{"activation": "gelu", "bias": "none", "init_std_qkv": 0.0274, "init_std_down": 0.0, "batch_tokens": 131072, "dataset": "wikipedia_en"}
MLP neurons of a small language model. Each row is named by its layer, matrix (up: input weights; down: output weights) and neuron, and shows model dimensions 128-223. Each number is 128 + 24 x the weight over its row's rms, rounded and kept within 0 to 255. Numbers have three digits each.
A block is one neuron, or neurons of one layer that tend to fire together. After each block is what it responds to, as a language model described it from the Wikipedia text at the highest values.

L12.up588:127123105121069110114128141125104100121141128122108148086132139148086119121119123118123164175137125103110118124108110122140150177124088124159133123127095161145179151095156127116125116117205134116137119149150187134178136123155115110138145163145100109122138142097122138074094136074137132146
L12.down588:202130100148099162126130188155145119100081124134154161112115123107119100106143118131126163160164057125143087118141143145095139115139117126158153132125101129116133137176064110102135104139118097105138102149138133156128123119136133146098125139140113165109091120103147107136099075156137099138
L12.up589:107078137102107141144108083182125119106113102131151195138114165141145148096125146107128143119160077103124159151126149139150125170106128130119121116140094111113128132134144138106125101164132131171128079113106174090154131137118139147113143113150088181113141111114114120154131122131129114149
L12.down589:140110182117138121095111162088148142143123122171131159115152092164148135124127156128171102100118134132099103141169121148148172139079136148127162155121131105112109096130137169164141115122136140073127125145123101155119128146166111123141122093139138145182108077101147125097096149117148142130
L12.up789:149156156075083164119151122120136133178152092148134178159133169127122151102121140105170129107159110092100105057061099098182157143143108138140136148145103157149134126120106113121100114079132130154153095174133121103129131071153140151105131116144052142140113118121134151126112158124136127143
L12.down789:135088129163174116117124090110140128144103134133100111102121080130153079146085151151140132141119138103123108136140145121140133125135163139155123124120120135134142181127143122153137143148122175147086166092125101144120119145119141134114097184129126130105090132127161125104128111161156179089
L12.up860:132082137097155110095127104120156101130126123088132127106111140119095098151132113089159119130133108091123109154122178106137124181142093125112119125128134097135129102116127121132149147131138128137141160113161156106127125118096123115137112181118119192096148094168104160164114126091118138147
L12.down860:100138137126116112122105104121130124151165153153146137137145100134138113102151108138149143156167127153121118135152195113120155114097103137164116127129095117109097135143147145153153093134158120118117160071099139105114131118128111142063135137171134156148165101094137088119121139129095136124
Mid-name subword fragments

L12.up540:116137124090134165132160170109152135062112117157127148170094105120147126133147127110086173178108103098070177128123120105152126145135131102126121125105157131100146141138077134125128142106122110152147119125130112107158127109129128129122120081130118149099144110148144160125148125112104110112
L12.down540:156103121177124135156097095117134122086145120081129117166111179145158169106146147177120173108115134190104095124123159127126133110120126115126109104123110087094120159083179124169131142099172149124160112123142120110113086104143152150147113168140163092150128093193097093141159113113151129123
L12.up689:131167131095091116154127144083109097142106155114086098124127081112135095113105113136117127095112112168123137103128192161151146145175108166126086103118130128113150121115132145131130148120136102146143121185123106139092131155101096069134103058127122138128131154184102123182139139119161095132
L12.down689:103139133145195120120148124145126134134129119133128135109120135128197107144166117159149126159113131156134156163117132181130105073095121146136151119105106092149140123109150080094141134122154164171144125167106095105158118112114152086100145139133142114106119159120135138089150155113127107098
L12.up981:121094146112120161117135178116159114102129092159117166097141127097117127134107163115112141115126140171152164106127134096163125114167118132184081161125145115159128111134133085165143101143154109154120116176090133098155119143136123102128120098121160132153097102169113119136098130117125133130
L12.down981:146100120089122137120129082138103133122133143130160089153134128149128064112136140109126113134161157143098082141163085163121158153140109146112086099119113139151107082100131114117102144151136125098101108115137158124102127149178134160151105128119138142112127128133058149159123129080147148149
L12.up1510:096158133115157132110174150171188103148113081089135105120145122117136139126135096122120130124119142131112150162107153118146155156141140151138134122141133105105129111108103122070109121156140149145131176136133126155127146111126077124164141113111148117155123131154142137141126108121118093068
L12.down1510:156151138100136119106138117115143129158167099136140138131153146156163132088151108133121090077141091115127091112150145095135134128126125126163154120119144161133152126128138143193119097118143106177124129137141112129140126112107108127133178089162132122150150133136115149099091139130130108160
Word stems before suffixes

L8.up1003:117116111095122125137144134094137142147119135142125117116127127135126110134095147094098130149150138146149130155112134104135107126124132138131132125115116112118117167108090109092117109132168097127098126140137086095102146086104120078113139172081135114158105113209163155147148145128114148078
L8.down1003:142116148134146097142170132132152158103152107148124124125115107125108158093107109149122118083162135109140166163123108131100097143115139100110136126119148103114101092112143111127128120125146140161124118094158121146146165119112156179127121133124136112172128098139132120125112107140123127103
Wikipedia table header fragments

L12.up114:150097133106078131121154110101175126138103133163089149082145118103166130111137148123167106107137161090151140140129176071145148178129124093150201082161058120087090125142126147122108158134132144117134165156170143076150169126116128140120142147143089133162121152133126139100082103127125113074
L12.down114:130117110104137107106081115117088117132154121090118157146148143110131124139130141099134181156110153159097146112086066174138115124138154149092117109109158147109147111162115077163153122137116137140146100135130107180141096136139111146118135125123153122079136112128167112119159115115120116154
L12.up176:092048114152149153109138120164122138114114086140134117184142134105077092163076139078132181127132143115156158162114103116122133131157169102129105095162122140089099127131121138132139138128136096143186110153121139132110116138114136177113111130119117159122101147148138136102147144120088146102
L12.down176:123152181056107118131137098113123136136115119102076130091112091117131141154125085163111103155105144150061104090149139119121150111153117080118121168074160130124141109133134135174158120136172153121151093152141150092159090153142092126146104185140137127148138104097117135160128161135148149102
L12.up305:132117140116069127127135112142122144147134161123110103125124134141118120162142103136130136124135131109138171148144100116144095125120129121152156109098130157146141131126123094163152131152107115100126109151099106158124111146181119123128151105107111155127132153108121130092093086109108094109
L12.down305:109121153127110152118145185164148151084113156114111135148128169093130129121138140181130102099110125138129121107121089138110131103131150159147132118060152121160141110138116146126111117128101121126102206154117135123159075099111119150141136123144145137104132131099141145157167122147101147092
L12.up1357:092150116129117143095125122141147168122127168117118124094125103114136104132078138118125129146092118115126155106137159106122127085151135122104105141113095137132152121115145084132166159104126115161134119178141139122130150122064103107148137127076126138110149133083130118128161146179109118103
L12.down1357:117170144131102155168109116111100110157125108146113107134114095126129127111133146162132126087104119121101140071207072120106122149150135162119108140138154133180090131147126136132142132130150116120141148075107111118125128122137148124141091116131115157140179080118117107102151158130112159150
Job titles and career terms

L8.up514:145096129074138151134128109131121105126091143108119092144109088110122110113114139139146125119140124128155100143124127104079135125128121099132112129133093091115123097082153136113145135141159141136064102117152080109136154149088111096155135114065121129172130108127129108160115067128147105109
L8.down514:186121115106101160127142130100121131151130111107109135123109139157158103144093119117091148153161114124133106152127134119126138157091175122114134147158121131143133115152113144129174117127113182120162157114125155144148100080111167106172136097145102123142134072094145132165147077131114087135
Clause-boundary connectors

L8.up267:102160108125135145122170107130127109122113151119109090129089130152117127167150159136175162117134134122108096117103149107093141088114120106119128131115121153110130151125151159181117105139099114144119086140137145147067146148124157127187164059129164117165146098115131118106158150104144153111
L8.down267:150112110152106138146129143128086117114115090126165139090141132113174151160123108113073119144128148116126108104173074148192153153136136154119117134178143147151157154137113124072172110158127142115108133110130101112149176134111066115095113171125103116078105121124103189165100132138148037078
Mixed token ends

L12.up1172:093160101103097125187142121112136110141105115085108122093124104156121175124102180101123172085099057122104133112123154152136126120147116091118077105152137148133093120155155137136133149113160111174130105101134118145136123126158087151125123124118135143141105107145110175098116099119140137102
L12.down1172:109115156128126160101114128108124117113152145120146150139122118139125155168148131171149103165140168140137131135157137126134141123121113157141142151100177145142115132091170110113152071140120150093116140147117131116146093127127121109106115121139149103128167157129124114074157136122156138071
L12.up1213:098151114143114138113136172116161124153104114096169157150143130127167174165134171130092122128082060145098101134154143140134125143128175099116134112141116144110106122125158161114161126153135129115119087110148175106111089124137101135155159093091107180122123135133103115151177142110151157071
L12.down1213:162100160112100130129104133166134090154164115127089142142169133127135107095139131120094113110156093123118135121099115175126161107104121162132101139121129135149107118134136166160147114123129163142154158135106083158111127102104100129151142144135156126159144133124117109167107146093148108097
L12.up1269:154126144129118144158190135120167133144136136140095135123146128131130146092100110130120107170112138099153151111125154118129128105127095086106093101164153146149146104103147179123130138128163073109119072141165091137136103143112097122126113077090142114142129147143138132141111144123172132089
L12.down1269:150113173128103114126114128107100157090152152147134123132110166134091133131154126137142145146115171136121082110167135130135139158139105116162131102067118098102136060138137107112174147150105103114088128147101128077124149111147139104142086154112098151090129133110087158155163166121140145120
L12.up1329:126143126118157115098160125121154135166113137103141177109118117125135137162134186103154152136124077128110130138169148108147104124114115145094115071182116117131137134134109105092138091158117112161087100140141091125102142188126137128123091122113139122141117139118147132092143150132134119083
L12.down1329:125152147149110104119129105155117112089105121184120100168127138127088118072135138128097089120086161092127118144152142156133138144164139121104136164123149152128141134104109126115157155088101124122139123103120087099124132129106167124080118118137151142146128121104091120145091137141115106132
Partitive "of" after quantifiers

L3.up315:122127110071138168105143125138123111140137079128132155132148161172142139103083165095129151102130092052089112111160151151171175153138119107167143114144116115114145127134154118132119115153158108159154079149129143107149135109144120158186096117142094145138126127109084175125133097131113134135
L3.down315:129148143100109160142094120118126137145091085138178134115105172123121164152066156123130146128112105099127144142171145145167127109116113124146132139151109112128131080131093094155104106144119137116156097130125106111108164150112145126138151161147119122109124127126134100173123112133112131121
L3.up1047:139145139109119095147145145086153102161110113147150110120158154110097122110134157129148112130107088094135113164128108144151135138119133176109143098169127132111121120148151120111123086147141135116106070121128117141134167172093113123171088094122146137129111133147136117124151126112134136114
L3.down1047:162112121156142154096112161129103150119131111136074126129097105146163118168149119155138170141159175152093140079125144112116135152111126105144120132103100098151133129127145168146130164130131115148131122133089126094125125092137160102104158124122135147106119133121149138146102150145108159114
L3.up1234:113117124101151128121129115119135098174156086138138145149172141111134142110113137133132154118129102128096111139149136071173165136133143104167099111113116153119121102139134129125140121136142061193126113131167141130129122131133101141186131078107111128159148087118122154124127085136110119114
L3.down1234:137117139144115138166138104124135123144152092169193190135132121134108122116126151126097147165109104110132134141172150148097146128115124089147130101127119148122127161135102132146151123107141075132138109097146160105141130157124105178110107135140111165128129113131097107121100121108101125135
L3.up1507:142091099092120151098136105136137104158105170144106134135162114131150128133087128113092129079125120116138101134137145101108128136133154123186135125096093103141138159106099143098084138089147126120116149142129133146096113162136116110151137122115145128141125099119109161140150129128081118124
L3.down1507:157143133152076157145146148107114132123100135126134126120126185125130109119144138148117154109098133157103136145129176137079141166117109117141090137104117089138160138099111135145134144167102122141084132104181129131100111167122124189112112122107157167157155145108114135154121117161132148121
Word-initial "Po"/"Pa" pieces

L3.up157:103124130104137074147158164109175147105122120138119126123169101137099095166131141116109130088126156146139160161114122145145130159161134156161124132092132121116117139078147129149165115106131137138101185151116102115089150129144099126106148119104104143113109115130089168121127153105109100128
L3.down157:164100114139130107100117113154120117140065158129140139108151126100128066162146100128146115093102115104167089132152128159126089128121093157096109137120148083160129149107151091121128093143128119138181139126134152067123108173126165136139134125134147105134145170147091112144069119143133105112
L3.up474:133128095073103120154155099125134135129095107105148139150187199132136136149128118134121153121142134119120143124152107111160142149119106109155116129109087116109121131083148123168132127083134074158139111153142141102151105110139100154149127156088088163173136128113139124115163130146092104127
L3.down474:099164096137124148099135097089119112177141087111123110120139145162130168084096116114132131145151156130157139121134122119134134146134110112128109144162130085133101131147138153177129114155139106153114125101147151133142171138106132159118081128140128137103131103111118112130139149132100139082
L3.up617:099141158105130124126122172109121139141134156116131174156187089127103098118095132086128101132112156113117135184159105087110132133151154133114098158113105123121073121097125112131113128097129092127135137141096109089112133133111105111119126141115086150115119111132108106155158130112126111129
L3.down617:146098072122135114128106081137100144109140104147155138111146133114134139152100118116129180124121143131113143141083114150120084113175127121130120174126151121127144150087151116113150120125074118107171116127132123191114094161135099167090150109139102129158138186108145131111109121150122180140
L3.up1236:132087132070086146105123099136112132131145135124053129108168116125135099161108158109147099138110130142125161183140153108144103132119104123150081129122118146121085155111152118127122146089128127104069140173112102087108182152130093135104155137096117127159156111147136170129165159115132127136
L3.down1236:146130111130135121135092114137161156119124110108083096169072116199169121145071131136131095120080130102077155133135180154116110148128131139122123148129130094166130105108088120126124108134150149154165120136131137128123114107193124110104106140142089156128132177142064116123099164105145173110
"man" word piece

L3.up363:096148105115115121143150149126130153121118103131114137129132139135116129126111102130138185123093119112131131121138138132168159165113156091166130108130150114116142134131085120125156156138149140146127143124152114129135157109134079127117150124152132142138153098187139136118089150092112141083
L3.down363:101156133127144117136151125095086137112101106104095099137120146154141153126110110121122155131145116141174099122086132117087091163103124153133080124138153131143158101111096125114142120149121058143112173140135088170155138137138151164115073130114120128166120142128108164093074139117108152108
L3.up672:092123116079074105174107158111134137081141121091128183159150127153132140128114143152106154141136142089151162115091130119153119137157132151174129151110104120152103115108126137109163123090156119146168108113135162098143158127106123126120119121127094118150105146155119147095118090149127059100
L3.down672:135172097136112118135117135108100168113091115114144182154112145119111176131129155165129121144104077129137155125141163113133102100132135128165058181164171139111104131122166112087113140155158143165129085126124134149121122105121120114102154145148109175123124122142151116129151088127146147103
L3.up1056:132149102091141126183145132145157101105127124142130149117158131126144166127112095119133176153177096142127132161094177149181155148167152108143147107167162127148145148123130085118147123132143097097138149137143145118147137106158119139198118143139147136162152085185116110153119115130118119080
L3.down1056:143141164143123120130113123118149121125168131144148112136087093123180103139122128149135137126122156110100141099111144092092118154114146146098104130128092117066134149111119086180111116098145101153110131135056158141147128123134132139124105122130104126133109148100092122136144144130142101149
L3.up1460:102128124104123110126132174151104158110112121106155139157140137108124163140173086123136126111149167071126148103141126088161119158168141123155123095118119131145121121125110120116144170106139081096161160147111119139128132128137115156131124133123140152123159098192125093117114129104119073151
L3.down1460:133138108164158131134126120183151131139149134126135085095104114163112149138128117109165133101158112143149108131137099102115130135083133135120151105150117112144151129094151110144166171146143093148136091156115109143101119166129131126128132120093112165146165147128121111173098092126120157105
Predictable word completions

L8.up1509:145114125055114149130108165107136132118113083148135156118205150090134114071146144117095170141138091138123104142130164125153135128114123136169096110117092130166152114105093118119143101150171079122158089113134141084129150148146137135181121103137116104138111093094137141142127107087119122111
L8.down1509:165136097135115093136138077111127133104139149091121107150136136165134158132098137056124150112115146134099131159153107148116115135115103153112160156118111125112107074135112178152136138062130118118160148104132120138145116173126081133145115124133144132136127161126110073118093130091125127119
Early word-piece fragments

L3.up3:108084161139160130160139096146150149121088136093100110175144158134139159135132159092117125097118159113144123119149150114106143136137100122170144133113105139159147106096171100144172117136150114122095151101159153157133128127117093104130098145129138118116132133099081093168148101149119151113
L3.down3:119104085127143183184126122108096099123101113112110184153124141131127141131158203143092153141151140103136122130184127130111114062107122118136159136147129126140112111149156118104111127110149146099143166106129121158114092125123132139163122099177085104136121145139111103115110125135119135106
L3.up303:133123101138153148151127131125141106115127106124124148129123119091130146133144134093163130113134121160152124108145107112142148145154130110103126175112106173167142121106124062130149098148146149129101101169162112142103141123111091140154113108146106123147112109117136116131142117114057128084
L3.down303:123117178161124137153134118131107118135118122134152119136176131131122125114118132150134129142125101146107153125111163154131118140094164145151168150131140089112148171136166160105167137123133110124152143143095090125154112094161130130135145129142141135179107145110113122161096154139143143102
L3.up1066:123129110118114120139127122143124107115106112055112117159143112109109106145143145104103138101138121136109133127147195128132139113187101134138125127114111136123141126085157125138160117159157142126081120196112135174126115089141088119147110103150114135129148126145114113138092140104094139100
L3.down1066:154111123116110131144139152141079126086146123120099167092144149125095164158115143143137179139150105132095153132147145095127163114095135137123191122149108087137139126148135182107135137104100116125143135147094119141107129111142142157203135088149124162169120141129062118111107137126100161109
L3.up1131:103178099134075126147147115139181146177131122158123135157135159150170146144120154132123138121140081143133116124145108123173152144129094127205127125110138135146129165139084102131125087122162127126111132155122134164121094134154057114173118110150143119116139115140128104110150121119079139068
L3.down1131:159148177085176136151151119132102115139151150176132126124098151153149113115117160145159097135128092130154090125156129117163167094147133118121140118158111118152147102139129148107150135117114128132088150106113151131128124147133126114142121165124119149132103111114127121174149116172162125099
"From" and clause-break words

L3.up418:110140150144132103097138086141119092112091192134138089105121132107106108103103169150089106144129135124110104136138117080098148130132162155127109112172168139131088199143151142157109082117133144126100115138116153177145141140164157123141161122147156150116126109142121104107101161098142135134
L3.down418:154155138118125160099103161102111120133151082098101112167122135139136116116109102092151121111125095152137142137145149149126101145089120092143121155105093120139182093093119148122116115164116112112114111135120121134117133113113120134105137143118131101156146131115126136154128116136086133176
L3.up497:117100094145159084137137119125128064153131132155127107149134133094073138139085128143153169099140123110144101179086092095160178106182125099142142104123140147141148138114142112140141111124141121124099138116170135169171172162124104089152153112144111128128140097151146113151109144128102144100
L3.down497:088110131167106126129128147180123149171119135128158156125119088123168175098145115138076136102139102111079129118104155133176157139125123128124146138121118115148172120132120115121158121105134158113135100103157142141117126158146125122091128140135101116114106110101129148171179085129143146100
L3.up682:105147135135143121138146133145094120178102126165110120115143145082118132086112137134162163140182112135159129190165121112099119127127133144131152133188134114157097135131153145096158124140148106074156132122104125131098135134132143099135179127129152110140121110141140136139143123115145123157
L3.down682:136100123127123129087143140088139148119143136054129116080149168123170117152086135144161152124127111113125111099132149113105115142169127117162091128077160121088101142136145101158102063111102162142086115159113125141139120076131161109145135125116095148137116117141146115126096138109108137114
L3.up1428:118131092123104076101147111171103100122138130106132087085133095161173111126112120126153105139124110145176099140145135172064142131134136162136139124145150135167136140120125058104143117117113121148127141088100118125132138127108078120125122106125156116134132126167157136089148092136143148073
L3.down1428:140123102114124171164096145068144147164167130144105155125127144084093139100109136116108105118151140123127149109141106084164106118145114121140107158131102117133099111185126180106088115140147094137143115158124154104139126111155136132112121152144125135107131128086082124152127161119121158167
Mid-word continuation pieces

L8.up731:118099099115163120135168133120148083127119126156134169101175126085132168127122087110142142143120120092125145119125130143178124128105148059107171123112141138131109115115135136101137139126154126160140135112134118073128138076142133137144134169127122119108129070128101100121121146112030105100
L8.down731:127150121117136110155112159124149148104137119137149191103120120082128121122129138117106150101159151137109110116095165128156107139115130103130081118134093098083092144138125137116086135099140109150124143109121103110155148128127162091088136114092083131053141122104158128107106083120136162146
Mid-word subword continuations

L3.up331:107122149150139114128165146112131123131081132172152115111105140109089125110078133106129103184118089101116149139087115077150157181141132174139117084175110144125126117118107109151148092122139090133147130098124129156120187121086114092118087154118120133130105133135131125101128108131119135089
L3.down331:127127065124164156100107102145165120118146085091141133107151110127118134150132149111112142106123115166136207119124131114093124099119114165118147117140119149142131157123104143159114148155133133128149162129125116130125089157125116123123120115096120110091080157146144149121105168140137164128
L3.up1089:116185105148121120139145115148110119175102145150111098142163191120093122121095133121160136142129094146137117172077168085154145120154110158103158125170138129186171091134098097145158116112171104125140146116118107140131143147130123115125088109139134107128123101187110141124141117110126107118
L3.down1089:112090126100106128120103100158104153109150104148097166150140105159131113141126141125093120078091144155082113100102080140105108094138165129143115122118131118110136144165118144143126135144171124129132105133098134128169100110151098088101113143168158115082083104143064137139106153157161115118
L3.up1204:104141113156142178140168161097111162159140134151092142130132132151165145163083128098124129109102118104159171124108120170068114139098102141149106131143067126116112170130109097111142092137125141171057130116102064135100108121153096137152146107145127116178127128169164141143140095136131070085
L3.down1204:115175143105110090130092138142161122125138122119136111107122140105083103131099128130118128149133121103116129150139142104164106088160128125131135102092152155128109122070166162114080169138107113076213066160100119127135152156105171128134146154131085145139132152135119133130119099146126133155
L3.up1523:122117116115104150149129101168088112178145137143140110167131141128135147129136116139162128143090144092112121181106134074127103165164124156143128087122082153138096133114150142148153074166155107108126128072127150153135166124105098161143144103119088164122115126182127128164167113143146137142
L3.down1523:147125117145081123187093128175122122108129116116127149147109119143097117116115157120147107133131135104087151082152154083136092112131146158144133088130124142105120154160158145153144138095179137100136144114123110149123104088098114139099116141110128169157089137152111102090132130182128130149
Abstract noun suffixes

L8.up518:104129098118131131129142134146139139133157123105076168147124153095121093137106122124135150082131153098141126182118135090139094124147099134111126137112120122154134165111169096092162146129122053110144098154139092166119183116126068153135138106142115120141073136160143128127122097129115103145
L8.down518:149118154136182119134053116162107097114144144115083116093117131119126103117110138109148141098174107105146117133134154104138138122099116105123106094148119104155115143121122147138132129117092087129118132160091130115155126168134140137146103162127077128158143120153144060103133092123144143145
Word-start fragments, especially "character"

L12.up308:144111140160123161126122106143105086133105154110135132157107117131060136137132142125110140149114121144124167140126143145094123107179076120123091099130150157150143111136150129097138132136159127086099135136117182097119117132102133091156131122122101150136120127120134111166174080133120134117
L12.down308:123127119077140137107130167161119170133110165125102149103104129139110148128119157130126138130134106179092130107133175097135142134100097117091121148124113125117123145144164162138117168135118182114142125140099139134116156113097154136134083125122094075141101145135168129131101152125128118107
L12.up418:146095129145187155121164105143108086081104154125133115102158110142118128116129195111111155103176111143119143109128170069152154127175109095154163152140126189146123125126163120119166113139133104113142144130133189129133164164150103125138089108104138120135104127139114155126096152144139149104
L12.down418:169145127103094126177121120130119158127121125134145150119083130146107151131150153120111121111131110143122123137142109130139128123132137141113140107140104128138103141187105161165133126087140135092088123104144139145127119098126131141102118167159112140136087114136095152139150151148093157120
L12.up641:122142144113113124117134123126133129127123158154142117072113124155108150191139125064110162111136072127127132108121129095144137120202098119139151106119141160121112131131120131123136115133147136123102168169099127105136105080138130121168134095091148118171097104135138151144151140157096153115
L12.down641:133147164117121073150175154126162124110168087123149144110099092133154180154138141093144140145136104166099127119140118143157105118135140125153167148126137161154112149163095152119119097102133176157107192141129089120154129120125105142146116096136139135140096134160154125128090134133113211066
L12.up1334:103109157122121129100150127165162141117121093094112112133137138121093107198157132124103124132151142119137103130078194136137094155146114110166106098131144147153147161110100154113134124113119136121068125177104135101128141128123141093138086137092139127152087108133117144178165129125159154101
L12.down1334:110139146113152107146139177105184147131139134138147136110130135141114131098113103138144123113105170098118172166163074139164127144153106130078161111126097094099125128099108139136149136136148137156125134108083099123120153112107117130162098098163127182112106145153130137111120129128140151103
Verb completion after "to"

L3.up174:130123112137122152114126127155136124136145117162155124127126140128126121113097128113181088085120127093137126107149113106126152124154119127152076101110123168120079160158162120146125093153133099121068118101141143155152130090115136154122122155093091140128158161127113135129088119092110119139
L3.down174:144111169079149144161143115097145166148173171134122166149083074122093135142147109112127109138131131162116154118103140144120112110128108101115156150170144046134201113116112139113124105149133157121126117146135128126130135140101150141124079087097181107158127131127121130118147145167159149158
L3.up210:139105168106127103133155103113148103073101145139128097082137113156141091175099134102146127127165111130145154093128144113147134143168105127129138118130147098130108159143079139156169123152146107161120112149131120171140127143141124115153124142136126154133097120139098134129085160077106114137
L3.down210:134106139146131122145154152085110134132102118163137086110125131117120113142094101078156114122142113137142190118126154130117193095146119135137147132116173155131109161155085125156158153112184123123119105147113131112147150144100122126136092131147154164136116127155114156116133134113107093107
L3.up778:105111168124119137114142133114142131134093131196197147100135125131096116135147146129132133109137138129183142135116131147133133155129116160144139129131129140147106106121064109119161087081144110142138159125142109119143123134172109084115145105129126125143086124145138150103118132119074134115
L3.down778:107155117158137120117150166093125148120119135130133105138080072135101136127133121155133105131169118119164168153148174148150158127147099104091106154129127122146111115120150149125174126121170130117144076140128104102149140161102144073113153117150164137141180114134134121151107149121155150136
L3.up1358:136122138159110150149139165107143128113104161121108123116132133161155102132110089083118109092141128121140139117133109103122168136160121123156141110141091122108134102124101106115173123096115136141101125133117143132141126098176131142109152137139145119116112155101104132157126109110110107110
L3.down1358:140080102153132111114115097130133142103135146125077108117156173106111081125108166108133132110147134135115143120121112143129151139064116118151120150152135157119129149082124144115156083090131148133093164099161135136141160147142156151091175130145153113097125150073154139138147161096126151111
Connectors inside names